python train.py --head_dim=32 --qk_norm=false --attn_scale=0.177 --bias="none" --init="normal" --init_std_up=0.0282 --optimizer="adamw" --lr_head=0.00685 --schedule="cos" --batch_tokens=[32768, 65536] --doc_mask=true --max_steps=12467
MLP neurons of a small language model. Each row is named by its layer, matrix (down: output weights) and neuron, and shows model dimensions 0-159. Each number is 128 + 24 x the weight over its row's rms, rounded and kept within 0 to 255. Numbers have three digits each.
A block is one neuron, or neurons of one layer that tend to fire together. After each block is what it responds to, as a language model described it from the Wikipedia text at the highest values.

L5.down168:144151088173102129159119111154138176183144111117133097148135171078152128108141120135100162148088135113115111163155104156153098161123102098098119105112088168085121206134114140133174160139103141132099107105165116106132100132102115090135141143181080131175163106179102128157170100113136085110148119146110123141132141120118129115115166091121103130108118120173140141115114134134132093147159098138161124109157088113136128139151160112123165109133138110111121133137101110099135137127134147
L5.down342:177103099130135137110105133175085134172157171120123095125123135115131110126147111133137128095122131158073125130134140114116120114091100125097125112152093121156161148109117126120114175109098160104166100106133094158105143135123140104154135116182132121124099104120163113145098143129085120090136154126150104110121131153133105089135104117157130098165147128106124157163127129122144131098142121187154145106090108141118094125126131114141134137143165076092127144149099097152140162128085116
L5.down351:157107115109145105129105161119139131147135163138179089085145131114137142149150154067129152139132123074156122098138128148123145173154156126113107143103113150135144096183106106092126098120134192138144112121128122145140124133086118093108104088124124083143126106135164140118157132145122135115099095133128104137123117157154168116150131126132139149067127124140099187130103111115136125140150086113075134093120143116175091103142152137092157127123086125163128161145122150137100124083150107
L5.down621:138067125116171123153141117161175128148157094083095108141150146082141147109115160124125174132138180146090154148121195141165135145136108160116110121150127183136125101174089085117155150164120148141170150076114123111127125126104121154076106118132150148149101136117126105153104135097148175103104149122103141159109167093117141160122116145091156130119134108144132140120163134128088108104171156139098155126143103152122153100143108129156168143131075127143133127147147120114132151122118115
Description: Abstract noun after "the". Head nouns right after "the" or another determiner, mostly abstract ones followed by of, that or to (possibility, presence, ability, need), plus heading words like History or Track.

L5.down520:109141141107147131183154187100115112088153126090118126097117132163121132130105102168142141092111105133139137143106092141113107158160113143135111155193122089127137137127119156113168155107165093100128104108159101128119113105135099157114098160162085130100116105131121131102142120093142153127128102117132119113114114126135116130124102111123131110141106165125152137158117096116156133106118151136135146149094183148133126131135138160154142132141150078142119088183166118152137171152123133
L5.down806:151121105138170120119144136121164148137116127071145088101140162141143127124117100153088154137130099177126129136121169101136150118106131128068114139172159100072121107149148111118157167148117108146171107138115126115149130104162114152086135126088140079148172077122158143151167126137091157101141140121133109121099120083128116158114105089124074165129114150158127148150136088118113120126091140090114098157119139122137156164107141142153089155155109140125153152167164102129156125126073148
L5.down838:127118086131093141156123170117152118086140144112139170122135121123141133101101138106146140093155111124104126137102055127133163147100113110149095125108139127126144151145148133148124132119144136133117079130173110089124132124123158156141124112088112102128132085125128137096131144105140163135166117139143143102103169113169131137123146134093121117106141164112126103130146125115137130103121183152093128125147147180103159104123196160128168131136075131114137129178105152128086154115106131
L5.down1027:109137182140116158152165187126155108139155147109122126131116092122109157111145119124137104095111141156136170169088113153124147135121156097094166133192154133130157140090128139146140099135103104163111113134125098156123145125098074125128102116142136108119096116131142125085096125141144148171133128170090109108135107169144092125136118097097118122105134116129132119162126148109107158122111138123145138103115104064122091117141134120114111135173088125141095136066119128128132157121155118
Description: Prepositions completing fixed phrases. Prepositions or particles required by the preceding word, mostly "to", as in contrast to, according to, due to, access to, along with, as well as, set up.

L3.down133:180134125117170179154108115128126119119134157122173098176122126148150100099082128137114134131122084156126135179157160090119161093152114128144091184132139114108102106111139151112166125109125137152133193150109125163107120137096147166127111110136169123146109111102100150094138126099125156114104106121075101113189150128105128145091096101152160078138163147164124091117166111183141142161152155155111133132147137115133118152124158130104149141134103116142145122140139132108149181109130141
L3.down548:144128169113161135132120131116097123137151117105146120153078125131142114129152145131158138130146090154124174179126148129104154118136124148126126146088097123102096129099137117124132163104127132139138113160137139132100110138136115194137150154137128124124156088101106142109152105159155131085088102166141083107149139150124084132070134118173122089152134137118123126151120155109130135158120125147144133156155145116140114185165137102144122113158083122119144147140134114087146148130131126
Description: Zero digit in numbers. Single digit tokens, mostly 0 and sometimes 1, inside multi-digit numbers such as years, dates and list indices (19'0'6, 1'0', '1'997).

L3.down794:163153122136137135102121167106131162105097139179153117140120120154120152155123097112108120157110121134130119154144147120129130153106146112125093117143112104147122131149097110143106143086119118102126131115142147110112145138154104128124171158126115136133139119134156090138129114163115107097156118125129116109139088136138108150126154116118106107130108161122108110156136132101114155159105161101136109119138136157115152138157095125145110168113031110138156131147084156123147108131139070
L3.down1052:123142157169142142142115137135108112141116152175145102156098152172119118149143152111145082129105078129108158158107127128110123158144150122141121088126128105147134123134106129125112128097134144112136137081160143124103122134101151084120141157118154098134143132129174115149141125113098124133123149135122102130108061098138100135168106153127118109135125138127123117111121162121082143170131157116122110117150138121139151147177130109170176150111068110125129125167066138143165102159134046
Description: Mid-word continuation pieces. Subword pieces that continue or complete a word split into tokens, such as detach-ed, part-it-ions, cres-cent, plus some whole words like present and regarded.

L3.down121:145101120104071129119135118144150170128146160112095128147156111153120092159061154113137097128112108138114145129139125135124162144137142104110161110146111169118160115148119141137104117119179117152127146152137138122145083147084100115125103095106116146152133110103123095128171132103096129090112098109101144156131107117164133120140086134108102096126152128111146169112069120177118112174137139139147134126109122133185137158120129134131134127089108150144114148149164148154157134122111123
L3.down711:114131163161157170118184122123134132091141094124112202161055134125132143159108132128130131138106085083119163118145146116140148176148153145126119133074124163157110120124148159158151122096093061100153109177176094066119066147175157123112113144102138173168130124116125160106137135132143128115115131141118097123127130085115116138116125083151109133145126134153124123098104127122106112114165116121125157140156158119131121097122082130158143162101108101101123134128148112117077144110134109
Description: Month names in dates. Month names inside full dates in biographies, infoboxes and tables (2 December 19…, 12 April 2010), and more weakly temporal words such as since, after, before.

L3.down633:146138109112099157126149116153139133109121160136115161160100130131142086179131156142137129107134138142142124104083184154117127116099118134099170107120142142111134118160170133131132088139129086131170151106118105149176132137109142110124131125109123069148147121098135092138102106070126104163124119116158110104159123085102099150119122094164131121135098104094098106161174129154102121140130135139132109127168143146108129141096079120108161144102140116151110115139081147094133164118141161
L3.down862:166182089131187157111106126152119127144128128159104155152109128104115113139155141120152140155096115099139109160135171108181103109151116128086147118160127148133126114139127134098135134114123149121134156111110141140113128153102156164167119097165111099109124125122131105156139136085168122167108124130123151130126084119163113135119111113145127137082143149111115159139154126144102140154120135145130140106156115156104128125137133128127096115093134158125117114119113149103110116118167138
Description: Delimiter after title/name. Opening parenthesis or table pipe right after a title or name in lists and tables, such as Super Dodge Ball (, Tatsuki Suzuki (, song title |.

L10.down69:116128104118163095113150126151142149166117164122156121135112150117101168144168130139160146155124129123116123125087146122121130125109142145147132142108104144081118111157152099127121103157141108156088117124120111111149174140154120184124145137133115125100156086123126154161125135108139115120166118158105110156099141099108099142143137132138115151142159124111121118158142103098122109071104120150146159164129087137141099105093126141142113151087151127135157095149103157073118141143118154
L10.down603:144154128163173133194149141141119154126123113079146104122138124158108157088128101148159056131112099108130097112128148130116140145128136079124147145138133081129113093156131120140160124121133106129106127138126140133106141103154126102146158109103123134089107165108121178113136153163123103102126126107159140114102148120154100137129166122105079128119103160154167128121097140104122135113111117150163097143180061136143134148145116124135113088133122117077114155159127113077108113134073125
L10.down647:098152131148125124170092101122115130110118125114170129076155079126100089140160125128139093177164129114139100137117132169113067094139133095112130132126120109168128117073128130153144144131101119135176145131118101114178149133158106081113158143106105105156126088104124168123142125095098115147116152143159129121117094132152138135118096156156126085118119148128115141147131136122142134129103110172134130149105124148111119134146171108146103143142131107113102111118158078107139107113135148
L10.down865:134168117104094122149148103140140144124135122115119143114135092158134099138136170128155110109174095126176120108130112099169159131136093178150129127100093132091139140146102131158132112146111112136131150083129118132112107167145064113085134125108132111123126077157140105081128132133158112161121110144154122131096123106115066117125134115127144098111115148107147097126139108104088126046125143132145116148159149141100154079109144127160126121137121148127125136164138068139153145110155138
L10.down940:107109099116138103198120102131135099129154152116134117161114098137098156082176087128101148087159116146157138116117142132117128147143125113070177135121098115141141130148111096113098122142099111130105137079147167148126183122095079150114170162116135139096129124121122125102106137119109135114146118107128131093129147130155164156119104143114143146140152122113132175118157126118103164102152071177134114121141107155129117163099157124136158097141103132130126105124096131121157114125136122
L10.down976:145146119147133092148172117114101085120112125136168142137090135126114158136128122137113144125128137115132126088132088114121136146120143127119136165170121134122102176145091145134160175135139124119129133132172107097169123141107067143140125101127121162099124106132197129089122112139139155143079120104137160146167156146092095131102111139148114165126105150136086124142149141084102127126117113089132142104139163118073152125111107117149126122121124097180100113095124066140123142150110177
L10.down1052:195126191118118089146158116134142094120125122178114160135121148168127162122126147149154079113089099085171151109137111137121124151141104133125153130175141130109108160175137086090152100140124112126137114115134115073133118101137109168083186126138118102127109109109129093143145163153132121138072115190182132150117136135130106112129127144141092156141138158149128153111120097117109161142119146148086096134151147124105139130129117157131113117117121094093162154116108145118106120143093119
L10.down1155:162148106125127113127134111143124158131151127131130114113126165099096166116128150119097190165133134150125166103097174157129099108083117105165176137112128113112092083142117130140137116167112151161106163131160115126117132146147127119111125123110105141119137132119134117149123109102147136161110153132114158067133139135154130105111147147110127124088148113132133127131109172089110120081134133190119155112153084119168097157111134146108158142110075127096153163139138112091127141163113109
Description: Word-ending suffix pieces. Final subword pieces that complete a word split across tokens, mostly suffixes like -ed, -ful, -ous, -ent, -al (emin-ent, cheer-ful, distor-ted).

L10.down88:144171178121130134139118151153122144084111048102135130140116146142138097120101137116122162117140148144139167129151130112126072134097128157128145142098125125164129142134098106171146118124116105102134136146131098101128137123138177181145106118151136094119114111136113143120127117111112092169130125144134128119095119170132127175144129117158143147150122110108103173164094117135116105099136146101133168112116162118156125117114113106125102160135230103161102107135161102132125132155096157
L10.down285:086117139137134123129140105140151136115136098124110118129117123098127100133090135126119144101155116140154172117126120137116136158147102108142138139099129103118140108103150129150132125167130119138115131154118127150114120137166158175164094119110126141134149107154098103156132154086097116138119111130097125117104119113140145161100138140130153148162142132143115115131138079114149125092132148137101137141163161120126119135156126156119118132118255135118136130137155098105121129141115135
L10.down441:149106116102088138147099139117108135132079152151097093115141119135143076099119133130112137094144107176107112125129122168130104146104084139103128135117134140130102143145130133134147135150163128094109152097116116136147155122108138180149122111096108122118106103129116130110194167116121167130106129118111161152107135114122125111111106124127154128125133112108135116109112119126114115097129100102138142135104157133103140087103128151142077138108255115178117101137120140126138165136115149
L10.down516:144141165114087148142147130118103105092123133137114148141091116156147091182135142130111087105122157146123110140121073107141163181121101182101128093115118124117174136116132127138122146126119114144133123163125116142137125153097148116108127153131141123116156095124129073107134103187080160110144142120171106099115172165092114120139126117137130140125149091150125128124122110096147113152157150119156112128130097123122133128123150111139141132129239148178139118155072084105165191117144117
L10.down729:121132108106116128122191119139130137101105120138109117126146119145126192088140123119137127101159110148113147117170122140160131128116120143092091136156140096110170127122125121144106143146141127144136061145142144134138102140135078125158132099177125100132076148197158171120147113123139129147137115136119115109104125142142128147117105114092139136110131157111162124128141151179113132142115072150138113097125119137165123133158172104115168135150039117150099149158141138108125113122140080
L10.down793:112139116130131111143157131126131131137122138115165161141123135122115103119131112157138202130123099156123130140155113099137140135109154140093139115142120107135113135127122085112092130125119138119117140154095122158124136135130129135115142140161125159137066104156140123129144150141135147135144133164131093127094164134129122079139176114125125123152131112170131140133150100122232125090117143151135147119138127121133114132135114137121121122132255110142104154148166128132126147129120155
L10.down1006:157108149145187110100134136119162099127137128125116136133132116146100147145139143131154157110111094180112149150131128116121106146124150146121116179117181091124149153155091157134122136115169149153094102108146143179129141113139121150130100082125090099125133115154142113123118114125133054129097143103123132133130102104107093078115142156133141116092139121096121107103109125077152169115104143155131160138160104110125142107139086101122105133125208119151165102130203132147135137167125104
L10.down1175:207129117078126143135157126135136120091080136097133135121134092117143095133136145108166136122105112131115065105094132130132095136093105121077125151141155128144093103138169081139121124172129143135114138129154128182122130127132126110170132147147065114152102113106138098149113171107167131086123074113122120144090107114137137125134135155096115128148103144177133157125106150161142172111107110176121133111111114117129139124093154142143127142114172107149133143082102178108161114118118144
Description: Parenthesis after name or term. Opening parentheses (sometimes quotes or LaTeX backslashes) right after a name, title or term, opening a gloss, date or qualifier, e.g. Kentucky (RB), Evolution (1923).

L5.down237:109116122118156088088153071096142137130202135103118187128104135112104141134151158124076129141156160192110132130102123102128125147132144139125109110136143106137116080134128149199158103110123120178138145129121114145137110156121121141121117124154105131145164121119096109132154091098110115160131081123158095112131106107147137165139134143104124107158142129136125159139118109116127142110138184107176167095103118137144142136098117168108160132153199111152132104161135147110104114118114102
L5.down684:150104167129116131143169134122109128133145142119136108164143130077116131125131119113080141147156132164126152170157188097112145120126126178119149101151145108142119122116091142123115112142130133152118127123136123153103050158117118137147130107172115102145153137152169067158137149150095147141109097117096151128151104106079119146150117146147094169125125110126117175116100154145112108129148127095134149125119117136134119171118122117129131116156245080113150149157118093135147134149133134
L5.down794:117119133138106119108134132137128129065137152138141105127151106098108146130124100093075175136112102162094186143159145074132151128135150124136132102141127138096103150111118111090142082158133138153102132097134127159137096101161127139131084118168113118168170148131163089129127144123114160140124137117120113092118082130095134096165132143132096137127130106121146133147114108144123076088129149093099133162135101125126145154127122106105172126133191120135117167160109064135139099137156147
L5.down900:098130151150103129157160149155126128116126164070116090164131126110123117155117116134133144137176125143085184137103142119109123171125108119140131097151169115154130107105144129109145100135152125164134149102119107157089063120156131142101155115166066101152139095123142135149151156141137136142160131169106094121129110117126121139145109120137097140155129126120117160147155079160107097114113155109099146152141177079142134113103119124136146117128214116091161125112128079148132119134140120
Description: Paragraph-break newline. The second newline of a blank line that ends a Wikipedia paragraph, just before a new paragraph or a == section heading ==, such as Biography or Cast.

L5.down547:113128135124111113121100161159110129149101146129149134115123157152146137110114065082111150151084120101157078107142149102131116112154116162113092105128097116143137099092116114161129120158170131113154110170124131116124160123145119078127134177098126108122124167178170108096108153113102143093100110134153130134147104109141139146161132125154125181140087117171123138091121114140141072082181148116142152106117143105132151124120084103103085127117123081093129139139109110157135139135110153
L5.down823:145145117124150189138105114165129121104128129120122178104155102105154154142142102125151150107159104126144167150128155099122131126105135178111105125107128134167091102144096161123146153123134083137149105113144123130083111148084143140117115106123170131110149089118136123106119120136120100142119109128108112090154104123155100100100115109144135187123104140126141093139112111086110148086076126142155107143102114127128107132121137102090110127142104170116158167146123107138097157157070110
L5.down976:131132100144148130133136142130153136141125096149136143153157102120103109088146118126096132092065108091201125166138169090168116131107138109129177146140143143123072138110106133111119154124153127137103117175142133201114168073124175118125113155155127152127138131158120119149135136157125112097125079135153168126126137128130161133155115123165112146125129138120148177123139153121105103156133095135127111125114103116142134129107135114116127132095134141146141134126120113097115149174112126
L5.down1189:119152157120112157156111127148111115130094109113142126137127112201087133044123113111129101136156075116140138116133170147137171136143130122157136176154139191108085143111128093135096149106145130125138101112149086099149159104138128124123126143081126124158167128150095138123144137085136149111110110161114151117158112151179132119118142106077158144126106139164176061106165115112129127152127137104123144126081106143109109121118158143125131115107128105158091119133089118124155146137116111
Description: Mid-word stem pieces. Middle word-piece tokens right after a prefix piece like con-, re-, ex-, de-, as in comp-ens-ation, Con-di-tional, re-mark-ably; also words like part, member after as/a.

L5.down357:176110107124121103169097126122132127103086122120135124116154115095144115094119097124126160115077099121113152120118122156129106095218101124183106117106144103092087132120127146156157162148105139126095122122149091105125176142106139152140128155136136145150174162129129089139128139096105129118129115165132184132101140138116123146137092146135129183074141114099132159098163085105094143145129118172128157130121121098128135166123152076150150132124186135133139172136123134121137149099101158
L5.down365:110141103112086118161134142173101130156095148108123157125145140114117134140131144146157148140189099140097132126111135121123136097101158101117178134085109119138118098120122110158143100143109131105118130128145139117123160105127175151167139134111199137099131139122122119131157105092144127120114111136123124114122161127086115152135166122128138167159166104132120152097176134109114146156132147117114166147138125064108101087159124151120166121110237130143158104136093116110134164127146172
L5.down1082:139090122112068122094147139139107096120130125129159120113122142144128102158117178135135128157146104124147130168102176148160120094146155078108160104079103082116100125146148127142130076124134124095115130187122134173141113110156156115112132160134172130113167120133150103102152088102123166097102120154125083117125197143087102135193118145147128128165165089111153157145103122121146156177130185130107086133121138083148116122161138131123136129115091106151139142123109125108123165090157151
L5.down1122:154112142101118126137121148135142117127081093153138141162112133176065136111094119121127120161148070138152117100130101128119147121176142115108123136106155125122107100137084134144110120106113115136128099092120122121091166141088107079125152146127186115113105153160119126163115150139154119157109099127114110136115148145157121139179102130095107160174142129099153137135092121078128139181108113115132122115170120112120102130138136074147097138130126119115101095130106116114168137154161133
Description: Year-range dashes in infoboxes. En dashes between years in career tables, lifespans and seasons (2007–2010, 1928–2021, 1958–59), plus infobox field names like Relations, Coordinates.

L3.down232:146144117182180128155109110089095172190137102128150097159145096139118138069127140144134085169093102180089106118150124118129158152104104115138149101136116145122103167102119095144136142137116127149106131099132123049095160109084146091108111128139123168082123123118150133103144132118098161137159132153095139090124155124111099116141144113122176123126143143136132139086122148166109136103095135111093080081121113103137139130115110097122127119130137150143147120151146155112123155184101132
L3.down936:108080128121134174157106113121120104177120134109160102139146111154107113140142140064136133107119145134155152132097089135141105171110144117101163147133141152115164115130143126132104143136105136169079141129086098124099128134139105133145114089170137174090111138151152136158103126129110140182115090106126128075089154134146111112097084152115155125087111100151162146108147141143114156138144082107137118102100123157119143146127140161161137128074079120145134075122113120100125148160110136
Description: Abstract quantity nouns. Abstract nouns for quantities or processes, often the final piece of a word, in technical or scientific prose: density, reaction, compressibility, fraction, overtime.

L10.down65:122118137142103107170126103153171121115140139122129141155121101139121111115117116139133119126158117133153110136146099123116115156109098127119114132137125124129112127130148102120107128111158118118143161138116144130129139141137039130126141125124140157129123143136137131112106118133104131255118129122157134142122131153143129148135163121125123135116123127145146107164125130153128118131122118131159098126123148143117127132139157145109141129107060101130090124145131143069128130103141126
L10.down184:116098171132143125145130125105173122084124083147111111147128143115110086113128151159160132097158130123107142108135131140099110137176138110134164109129135149160119133165098102128134103125166130090126098119124127136091120126120097137115117117126160144156119162106140124117120142165125130157142121117145179120140151141124098121135124141080121131135112174116058098139155107134092171119122119109120127153126115171121127115137113102082091120134079130085112102153123149100135083120120075
L10.down319:152113128109125105152125114112141119142127131140152122150117136173068143140144110110106164109139112125120154095100116142146157164104128132167122162134143106119143120145104078139132135149122124135121109123130112152139111096141102118113134122157122135093137124126147112082131123115115120125132124122146133116105114112090117144102102073108112158135138155100114143163106089115109162174111118139162117190117131120119156111127141126139155120117086160097160115151091129132113138123096125
L10.down389:103135105153138129083127156158131184126106140129121143115128120167109160125103138117107175125102095132146166088121128145117112106124116121133115117137148146122149108157072124083132120117096132137096113132092113124068103115138111126160149141133131126121100135117143141096127124088110135186123141079105133117125112103140111098071087115122111121123128151145117156163128130124157178153178133140099125128094158123107147122140108189118126130108150162119173158107121154105105112140124176
L10.down478:147155153140118132138086108128146178131091152137152115109131175138100128154111126106108168121157128138056159093137144154158118148156131103078143174159151176140118123156115134079128132120138120150146130107118069125130114117140116167103158095176107072128102168148118154141137173115155087115124139110093144113096110170089128127137123122098128095150185137104117135123112118139116149129140126155147180114101127110111168143159125157130154089164100162175121133160178107125100124128118158
L10.down692:136103142121178137141170140112165133140098087134135151167147114105122162121114097134113120147135159111130169155122118123116146156083125124146115171129072124143104107130119072125128102150108147107153170137119143123127120116111134123147169171169148159135109126145133096115127127124088087141137168174143128084151148156140117131108096093145155160112138152110126100139109123174126125157126148150112096130139124125130153119115140117111199112129085130115160139142102130131090139122130158
L10.down822:090115134133104147119119126142098176125104147155131141130146095098139115125155150124132109156170158121080105141109114138094119148135132109117165120136128123151149108131144133105119096106104139107082106102140115138107098090128143134118120154150131126167160150123139133108109162084113116121144139152106113110108171116133162164146088141135128089121060123143091166138138108155116113131162119103161133120162096146143113093161087119146127094133158133151169134116128108143119130127150097
L10.down856:112123143137115125071077100130135109130128165102147124144128130123051151151134130090156177131134114137089128167106163133136148108108148102149115135142141148126095110141112096116126107128172118123129152159087134109150076152123115129109111134149129117112097186106119151079151114120137173172113109126146118117123092128115130125145104100100151173143132113081104101124104145159103104105152118133129121097132109134144122117100102096101098157141079147124101146163125162122123151136093148
Description: Word-final suffix pieces. Fires on the last piece of a word split into several tokens, often suffixes such as -ing, -al, -ical, -ic, as in thicken·ing, myst·ical, coast·al.

L10.down154:110147133161121110114202143145136111162145107116086116098077120135113124099125123134082125088152139150122127112087114084138140114139153137133090158116109128096125162104137121146123119100141134143080115154091188140156127150145117112140190150164078124112154112161121161146170156115143126163137140164123150107131154104156122074104158114117155133153109091123148098123103120125105096126077129129139162136127133159188155164087150155137097121147147133153107130130134158138107149138105148
L10.down281:104164166122091135105120146153164139114129103126117139137105143118113144132139178134148162103140170137117124131126136151169175135133157076082126149100186152148196111142114125101128131134136141160141125159137165118130132141113140105134126120117164167118128129159130153135119131182140142121113136148133104130122134121123120118177126116134121155105111122119086129122132104136136100123149138096163101116129147132089104103116113113167132121117156167156095107135118082114093198108083118
L10.down354:094158109108075132095154149161130152131111183122113157136124123100109143128085159124105123121125105171134128154117122122116131156140138113119102122131121132112151076182133140114174135126136138101164149127076113124150121134125124100094099127123075148151165101089110142167131146136109135087100197088119149124137117121116125153162086092147150118142123131122129146112126154084145099141163127150188115155135088143138125121114120114125141133154135177121114134121145180130138129147102116
L10.down588:123145143155152124136133114163105117147111114128113136116108142118089120119097135100130106178130084152123106146135124071122123151137117147081161110105073127110106155080114128121120070063141133160119104143146111089115104131149133103140109133201115151107139162116149131097105175140107159113147147120122100114114130203144164114125132087110134177125145136099132127152135105091126096133117142083118094142173123155143149119108162108093089128139088123123119140171115088136158143106105107
L10.down640:098086146103160146132147086121121101123125146110133129144160122103133131150111180175143143143149117094077097116077077096146071115103136185136094117111172145116127136053119122151123103127112154143127133106110129118127138170143095141143135112148105148144114090141108139141139120132144147141090096134104124130180168112131166189122127118092107117121135115125145168092139132172107141113095108162108107121136133141144104118158150132144119115117059127113163131153151156114111101119124170
L10.down705:151138125109123132094108101135121085113163168126130095157123125140133088136133144161110166113114105117163123147175157122149112091127095145129136132116101127153141107118114140177152133094122151193144145123081123118115126138117123088075143154109125147155125102122127153119094125127141117135133121155142108102117158089132151072113138122077086142102141146135158137111132135136127103082102084128111125080097132115109123139084178138105148140094092089155145123109140128105142137133128136
L10.down987:103117140142097149138135139165129123139152141160164076134141135097087159134110159146145125166117143152150114126116129153135133143154153116173179093146150117139149125182116178093126098118098150163171130100122119181095125152150142117109159164141100116149129153132137124127141186124167148128144140100122202168083135119091144124167105114157140147154163136128089102150112124212106101164116147101107136115118122121112117110130108099133103106136134106150146166119144149139163141140124159
L10.down1174:136100162117130144124105106098110152113127144123056138120096176146131159107106123134118100134144142071155095088102145104112104158109088124102142113113115122124081133127146127120148120157132111104138159094130142122117128131136175160152161142174130118113130114117094112153171123119112119150139109126138154174088134106157109188145114168117125119134135106122124098102107133135151162136141123131094134167105126120122118137155116138135142118135092104095163188165147118133137134152153127
Description: Temporal anchor words. Prepositions and determiners in time phrases just before a date or event, such as before, after, during, following the, until, and upon its.

L10.down8:150143110094103155095124097147139130084152141133135145101126133101127115117118140140131156126088110140104133123123119119090119069143176114123144147109137122124079079162121125142157130157184123165136137171163122137156135113094104165091126136162111154133104145137145136117138133118138144124124161119153118172123149125112135145160124148076131094135145180087116120104096149124142141112136129123102082119105173134109121123118135152105120099122163133141099181151134124179092087103140149
L10.down332:098155122120103131127105108132125066146131134168136093123111146151164121094147120094122154156168137107116092152152100086147132105181149090157106141122104109128077082100149131134148108143077144074157111115172111107114126118117129135124097136131145134106138146068137126110151158113114141132120103125153130133131097111143113109090072144102117158124132130104099135158157119134114118120100131138116139132146117128148138103139143124196161169109100129160083151113140105114128130113099149
L10.down599:125113139086170144120131114165164169081128139079167132130106105134168164105099124151110166096161137077112155113172120138136085124138181134117184132058143112120138117163144134094127138125119088119145136111103104132153171140115083123135147097150148090112153127137118154103145089164106143128154120101152106121088087127124103111088168133119129098112108090123112090116103146110107143123154089101111144127143118130160139155117102106153146140129089114134122136071129094136125104138170079
L10.down706:152160125112104119127150104106093109126126063147111109118130075109154091150116147122124107108130084120137161097079125134122160130126095126105144168098112115174132139109105121133105130114162111136127100110064091150122154116160161111127129158124125160097110112137136134099140126131147130159124164111115144111123148182178157124162082123078076106162139149130148161109126153119157142161126153151128101179139144194131123104104124139161129100140143118157114122162110090130160115108130142
L10.down727:152148185156153126167125128117098114136112091078145136135111089144102107117169109121146150125151118094134146126110113076123168158155152080145088112124131120155116115140127131115126134099137132134110101079125065125125147126121122131138110118138154169133160181126135157102050142147127088161135129139104080115118107137146126127142147113133095081116126155146147121108082098121173110116111113121185094118139174116123136145102099124193102137132166162147121134144148122165078121136112156
L10.down774:129117138152145123122084169162079156157130129072127113141106166106148127130122137096134156128141135120140155105058151111130124089122102129105148118132162082150112155157106183095161135158138119129153139144156097133135108150114148140175098111139134123164127152105148118114107149121138115130154169109111115113122114118118100120097135135174086145129119112163168121098125130084120134059111130142162129148120106061104094128128101164109094079111181104135130146110130129123097156128123158
L10.down775:113064142123135141118161113083166107166134136155157156123107142124140156116149143106123129122159098107125172142141103100130140138157109142089172145092156174124165105122129133079148149121121133134143139155148173111097126133113129098123112132123115170106129095126114118118146109133125109145168142181137110142103121134151081129158147160124124105116148137126192107151132083088179113114159128077157093127066180126130136121131125153116113141112158152146101104072121156150156127103142108
L10.down946:158118137137136103140125120090176111096174155109113130153094127160087139088112169144121153140154147134128137150108141121114148126108121115134151123152088122119110096146126081118099143159149127159134149113124132109158136135145122146102155091128109160096117092093088145082138132122187139148122130109142123123078147105104143093061141121141138097133147116140163157158149136114141176175143131130149194119090129118191092149111114118129134125096148162139141140130103133158156117122107175
Description: Mid-word subword pieces. Second fragment of a word split into pieces, often right after prefixes like in-/con- (in-st-ill, in-te-grity, con-tro-versy), or the leading "1" of split years like 1927.